Weights of a small GPT-style language model, trained from scratch on English Wikipedia.
Architecture: rotary positions, no biases in attention or MLP, attention and MLP in parallel.
Training: a variant of Muon for these matrices, 688M tokens.
MLP neurons of a small language model. Each row is named by its layer, matrix (up: input weights; down: output weights) and neuron, and shows model dimensions 96-287. Each number is 128 + 24 x the weight over its row's rms, rounded and kept within 0 to 255. Numbers have three digits each.
After each neuron's rows, "fires on" lists the tokens most often at its 100 highest values on Wikipedia text that the model never trained on.

L4.up2392:117143100142118131107128144138155077127139141132156161183142107137139151136122094121152139127115134111155123098125081108128150131180158103114153151121088137140125125125114125139092154110129132131109156135094077122131111140123140146134087086163129086146133146092149127133136147093087156172132121102160123132133150119125123136121146158176146138051128141141136137158129174106112059120152145129143119079137118083054150115128141119128141162129109151151161145115131131136123106077114087119119136151134141068095116108138114113113087114129121104139140153122171147134157121132109116109
L4.down2392:109133124158119157109106129156088129117100103140159074124130130085139149152098135142131129171100110118107103111152136148139104136153131140145133128146081119157161116167126134140121096112129129158200160127143137110134125164142140156147127124106166145128126119126133131144100160129123143098121105098141104103113114131127105082156123118131136162111127126131102162140139140141164168144152144129121148147106189142077143093131142109059133144110130172134099079156149115127123130159140111137138136125099122165075159142131141153127132120140106151080152176096111121132123106133149106171
fires on: "n", "0", "t", "th"

L4.up2440:113097105115101128110116124139146175086148113096100126105130131118112118165113169127118133106112116161143124152136113123135154122130150132147145084146158129144138127124130171104098104108108130131132113076106115102122135103111124105156086139132139126143111157100149134202073121125139122128125109090170137149142167153143106145124116135076107126117156188117113105097120169127152139122135203140135088195101153116146131117140113130195121112146137119117139157109100121140163127150112101144129125103112077091159116159126096124116110137097100157145108104142115126069120120148150124120
L4.down2440:084148066116129115099114100162165123107146102157132139176135147145132107118112079121124126146105152117163137148140128135092138117133128123126141122130091109112159117104136164118113093112113120138120085129082161115120127133138116117129125138112174140113162148154124137154118120121103130129087071166154140154145138125128105106092093085136133144086119156140151139117134137094156160075092150182096141087125099152136138091143157139098107160171144087122127166132126142173146110174152117113155139158151146125112160159130126152108081146085154142166124174139134110161125088106155131083
fires on: " as", "am", ":", "As"

L4.up24:113169112136160139130145129118095153140103109158131125137122107127095103121123110102089194100166126091122124144139111109123118116152110138167098130092138132160168139127171098165123154126128142137148125146114090088108132117085078100118122124131096155104140157158111130131128133107099145130150183149163107082125149150136115140133068133140153154101126148156188135136121112140119135165113139135105113123099155130140139154097131066125118149131105079159094121178145116138130119100127098105099147155082179124148132162116141135145163164155141144131140121124143094090120117118134145117
L4.down24:169133088104118100146131165156134108127149139123109092130131149124132162129136090139136144164120094101135105124127115104133121112096148146137093127110157160134077140113105155146136093150163153115080150146117124123132126075094136108123137109169149107168132137104152162139104090112126123118144117115108108127152145114113154121179146118128120127160117129146113122102213112145180092113114077125179104140077155097109122120149077145099135127132165117161122121078091157094083109160152110150135135109118098136110145114125145090090124110141128116158082124121136112101121119123113106155
fires on: "m", "t", "d", "p", "c", "n"

L4.up2018:177130098103140154135149147118126118151128106151142113137151135144165142095142111135136118146138105097101167149123114076083142172131127109176103168105111121087146145143139115074107127109132153106122173153191101129107121165135132116128120132148133129117171135146052105125113095117126140136097149135122085125136143154069118128146058117149135112165117087160126118168118144020132114124123091132140088161134139080123095141153134159062140075135100119108159122107113163174107125114092100150139124128115097109134139185119136115145113117136103135131144111074122108128139104103127118096
L4.down2018:150168171107105159116099127104158115174136124112126131158121130136151120115077100123145135136131152104120141187108102091092152158123157081109138126102122110057123119085158169145184097116123135138096105111146113110126146111119152139107125126109166102111152114099127120113128105124122152106103116142132088118122190102130096110088125117154150135133146094132130108151157124156137132111134142125114103176105129119136128162144111117165125078186140105099143109144149129155113074150085153121114107107126128135152075141150127140160129153068123120088109157134121098109158114141137116122
fires on: " as", "ool", "old", "As"

L4.up1673:127167142092111143112095121125138158124109148135140130112123132143091147154138129116118114144108133119140147143133176122103108122084080102131137146156128130121112118120096147134137131115152116122129147148118089131122131135181157103144099143104184121111135147129119147138115165144124123123162149157156146110102146145170147171134132099134138129097097088156183104136121091112114110156109130135125135095126156110085154118129112130120134160170163172125099141086130138111163128149126134115098093134127137104115096176125137154104148103110139158160104109110103133123137119146135088105
L4.down1673:170131136125108090136094126118148131141087104094121155133138166125137081158128121152074123116129137146126148145119121159106154165141112116122150145147131141146136088142084128091125148180138129121177086125149177127122132113112113113113123165120160169119126109145128117134183099150120129044122120128144135140123102078115121119134106100156151146156142087164108114149123094128185104114098128143108145133072121081168107147136087118133102143126129165140143124089094104111117123108139139174108119072173112173157130167135128103159118150142127123195131131165093118134121142170091128138
fires on: "at", "ud", "it", ".", "ac", "ent"

L4.up942:126119100162092094142130140124138158114129141104111129148113123112169077150098106115141131138104108170164123149153131189083145145105100128148102161116169111106164077123174091099099129070143132109111133138110089120136118164098145136151134145163136160103094092183122111111123082127125129121059119160141143149107159135086147150158143109149178108121084145135096188119080166151159140109065140100139108129122167092160148140143124173142133111159117119142112167065135114158104139166136101145105117105145091122105128109116097116120098160128142118140122124140092125128135126165129103128
L4.down942:140129146128136144140096188134128078151126139116072066110153145135133140125158153115103101132126123127129123114124081146111122128108146161162144154123125124078117134172120154179123120099133139167110091142117119131151124174089115136158106135122128130132120162138141182101111143085138082125144135093104125179108127143118176091125121095143169128127157142135140111113146161115132137123120127108099107126197154181122117131114128126123141083119173116125121135147093114117153111180090128122134113135187164077109121124102118122160129137172154144151123119155158156137129088093155090117
fires on: "o", "y", "ve", "c"

L4.up239:109168144127099088126133093108133169122121159140088136131138147103110135152153124139151152114140099103114162134128121180106142119132141156159133117138128130156081136100135072080139150121093136166115092153131143133120121095136104171110118100179114107161127107156114135162166132132194180100081123103139104138147137123172116113177127151139141134153134095101161177085125107123117161105124122129118151082140179114033126185104110157111089149135162128151139045145091123151144143151096142136148145120136116123136176179173121144132138119169127140141109171152138131114139102132155132107
L4.down239:115164131103113126161146130119101113160150136122131134123131108108162137124134153135122091152103104144154136123111090135101127122194087153130137109092170142130093124135121094083125132108149127180160116099112150102109121143139133117191126143150084097114146101143156130144107174125176077157125116113112100106141176095137138139179125139084152089115184088172134135113109124114129119140101089141107144121178139168087125082137130134149117125119124120137135158123098157116122145073134126135121104091117149123103104137160130118132105091150128093130117147101182157119139154137170185126
fires on: "th", " of", " Born", " ", "'"

L4.up584:110117140138155167139122080109119188106141105118125142116095138133119143134114152159108117112137106129182136138124106137141156165109142126106159093177139146089120122102142142157098110107117143099136117107169125138123130056106105159158172149108136140122124127102121140136104137090149131147104123146087158103148095111112176104127073089129126143122139104151106122136174126173117159138156130119099103124115161150112139151146153133134143141183089150075170149105099099154114147145145158150134113114149144137167122090146111133164167123102129143130171081153130135142129152133129095132
L4.down584:138130070138111101154115131114148146110108125133153101142116135091117106070106174159110149182109078147132171121131123112132138127101118114075116107142119131221125124117123122141146170118099142128177127111131164122113113098125165111149114143121144125106135100139144121152101114077149157097148138113132121144155134121127098144142154136174123135203095169142130151124118122140133125117118107146141123108137127106138110142064114127098183135138150145117126161137167123124133104109127149132150108101121137157093122136096160136094153163121116126139108112165115091103127121125137173113
fires on: "ad", "o", "ball", "em"

L4.up202:143130098121086133144102129129200143126141108122132143169186157149092131160140119103133147129124116120113145118116138111136072122135151132135090138136062090146119180088079100168110150099171117159113137161158114124158159143127078121180140109148088126120133171097131111077161123106109105173120111116129107103133150161167113111137091147107149045118168155104091137159102100120174133134117163122114096132092123122130139187110128164106175121157130200138130127105151157144142120134126124132130139122126125118120132122117095133133097111123115147110151095112070119135117111121131101121
L4.down202:085167143119158138165097102132087089137139135089106090115127112120142136119129086107140143080110126123170133092086122169143175126160122138148161122114129146110173154111128113137172119165140130111101162103138145135109112130121132131132138095160120100112091074140110148188170142073095161123142163164111158172121103107095112117121134202143128132147141153158150156144129127126115140168123095132144142125145139116136136111105104095118098145141120131140111199131099138104123123128141096103116148152114125151135088129129110143147181108131144088118154154204125115105121162140115138151
fires on: "or", "est", "ore", " first", "ending"

L4.up1600:128129159153120131104127137105097107112129117091091161105139127102124102096166141112149121136169135136126136160159104114168106113158130099138102108152107117103121154092160118151182111107148129156139127159087102115087134166105152095126163129142138114117113135135079125120163151191157155074105111094125102103145137116139093150152138135104146080145138159093110125138137123130112164132100121111121109113103112095087149192115134144138141095111109108145120141098154125117102123129102117133150149129124178075123098110122146111107145144077139115130112137089103129124107151152132144079
L4.down1600:161155108117147141123142128148118124137124125076097093114092125124152145144130115122134107129104126143133104153113118151129158107150153171087148122136104151140135128165116137121105155157098138123121101148137128112124140127120124168114134130126129133110109109119197146104117078123127104144201132129158135157134096149093148156137140147093111125140143124119119152142127159117120145130127185149134106144160124129178141134114158113136128129132141146073080157151154119130122122144145126109139113158111079146136177145137114145122131157109137110131075120097124158135137130112111143193
fires on: ")", "ly", "et", "ally"

L4.up1297:159140114116162100176127163151171160182137122106142120135106122153197115152089161136123118119123125136089115136111144126127123134067166099081113040137113150161146120115158148098098152106152109134110147111135117132121126118136125172102117131145143135124141194133113143173078177134112115116093118111141155120138140116110132110169079111124132077107104167144143155167095101141145130062123136157141136173096110138157149078111132112149131138111133119108129152128110111127113129143099155147142125148126111153098120113147084133132135128126137098127147092072144156137166149122183167160
L4.down1297:164165133052101143110134095129113140160146148130141132148168103116113140158094089124147114130161060120123151108158115118158141139143112122121117135120133100075134132181123091115106124096122130146135134130102125134127124120147166141148133109102101136124098106116138098164140099127112138170113128114162129149117109111083151125085154122142143154125107182140132046122128116076133111129124135107141122127154128077127128134105117152141150153160087148148143123159131073136125128150199174159142162134117142096113135131144156094137135113184150179171131114110106116160115102106114100110
fires on: " out", ".", " as", "-", "20"

L4.up894:170138101126087139117165118094113142144121094171127145119064114139101117079141124159139159110116122089169139086101118128197140117118128139107163163070146154081155123134119133157081157158135157114137122106142100116128129080171142119069150126107116147092132123129117124127118140141114112165080159132127128109149135134182163155118092125131140140103109114145131196115121107126176140134129136117125144157144122121140106134121165135126109084143113175145113143126144133124159146137141125133143121132152109137122095109131100118128115160115151112084219087075131128103109186124141150154
L4.down894:098146110129109105137132117067108122106154154125118113129144112172111111160118144123107166111164126116143111141090124103085140084156115099158129108130159117114133109164125130130148136083132106107152129169146205133146129120129151149141114117138141108115077149116147121092124143165179138123183125117138154155130141107137128115164144155159092137157157137109134161159144097129123142190166166147140118101127113109117132155143121098115128148132153123112162096112067122135092164139138103147139128143161136153113142130134146128133140096106142085125109122158127114097166126151118112127
fires on: "j", "20", "ind", "or", " of", "g"

L4.up825:117088129114099148113154139116132107133087138135123158097144120140140119164138150131104177133143150124146135120175104102123137121061114103083141156103117106131114143133140159140102134169113209126095108124141113112148099153148130166130123138160117118094102159138095134106087136111148145154141133132115115102130134137103140126109126114143080112115086115097131152105119127124130140130114131105175155132100124131105131154115097141117117090107129138118100108087156113091133088138189146134133126173143136177148103128141062150130145131095123128129083132120135097153143125109144150149
L4.down825:112118107141136101146133113161133140104094124133143095172140100138133142171137155124158076121165194159147098153142112172138115164194163124100153107148117104131107165107157110131167128187148099119125129133132131137131121145128160139095137128140151143119109180057140039149127144102094146089118076105149123131135140115084129104171112089143127142094119152168127118131162149107146107121125125152164158104075169085094094118097172154126118117135166117134113141100098153139115147126123110122146158123129151074156174090158142132167134104125100110119151129107111118108164126148082097128
fires on: "at", ",", "ar", "it", "t"

L4.up1820:137095135138155125144124128133094187145101064130131111139140118179125127089159143113114109114113092069162130120142138142126108146090156156159133148106106118099121132139127133117112120113076125121125144095115123145124118123119100113130119150130134101126125136150111132165144105152137167136116100128127194098115155131159124107136154132091094098140182156095142118119130137140118088131098126125092102126117135110121104148162125118147158131139130119115130103087162143108164078154120150149112133136127127124100070144093139154096117140140160130058154136132146132129126131099104081109
L4.down1820:096169140134097124108151108141121139145126115118131119147124110163101126210106171094129172103084157178109114135105088123115100127132122087120125165088141129146151099142129126151120141134149149122155127144130102129153124105121118132148129134146125118162130156135153114119124127136120140109105094110088103156112122134119104119117133140082121152136115116206139138123097188132119131141101089138124113126150142127114146106184117133106159098138161165099110072188109098136142152163102093122096132138102126118130131101147133153147060124112123121145107120126098107048149112110134152136
fires on: " ", " part", " once", "ant", " first", "st"

L4.up1771:093114146103179182155138101127127149124123153126103110137139161140178152102115103160178079123112119155107163165166124162136131135122133150120110112137122148177133129164109177150115145072089164170129075147137131132149112145114151151156124153131128143102175130123115147119131150108145140119129128131129130127126135159115153139139149114137161075130150145126093126095110074166110133121145138125178112151178112139151143142155150165135126070136121144156141130109128137090180149128144124130118146157116122149118137130134162115120155132158136085119115085131126099162107119118137118127
L4.down1771:124203141171145122097127096146152128161132168157094146050165151129138133095096141129114113129101111143148124121139130097111107143140095158095120173069147131100127120120138130130160146114157161120120140083114116181092119130124087130124138159129149124126030144131117123145117117137125147155152123102136134153129097140187131159176160114173154171105137106134151117130131177111152174089098143078141117084170145116105134148150127103118104129079123140119137119141121106150143170138144118125131156098170108107115097088171079147094102128120174141137131143095100149102109078132120097164
fires on: ",", ".", "==\n", " ==\n", " coach"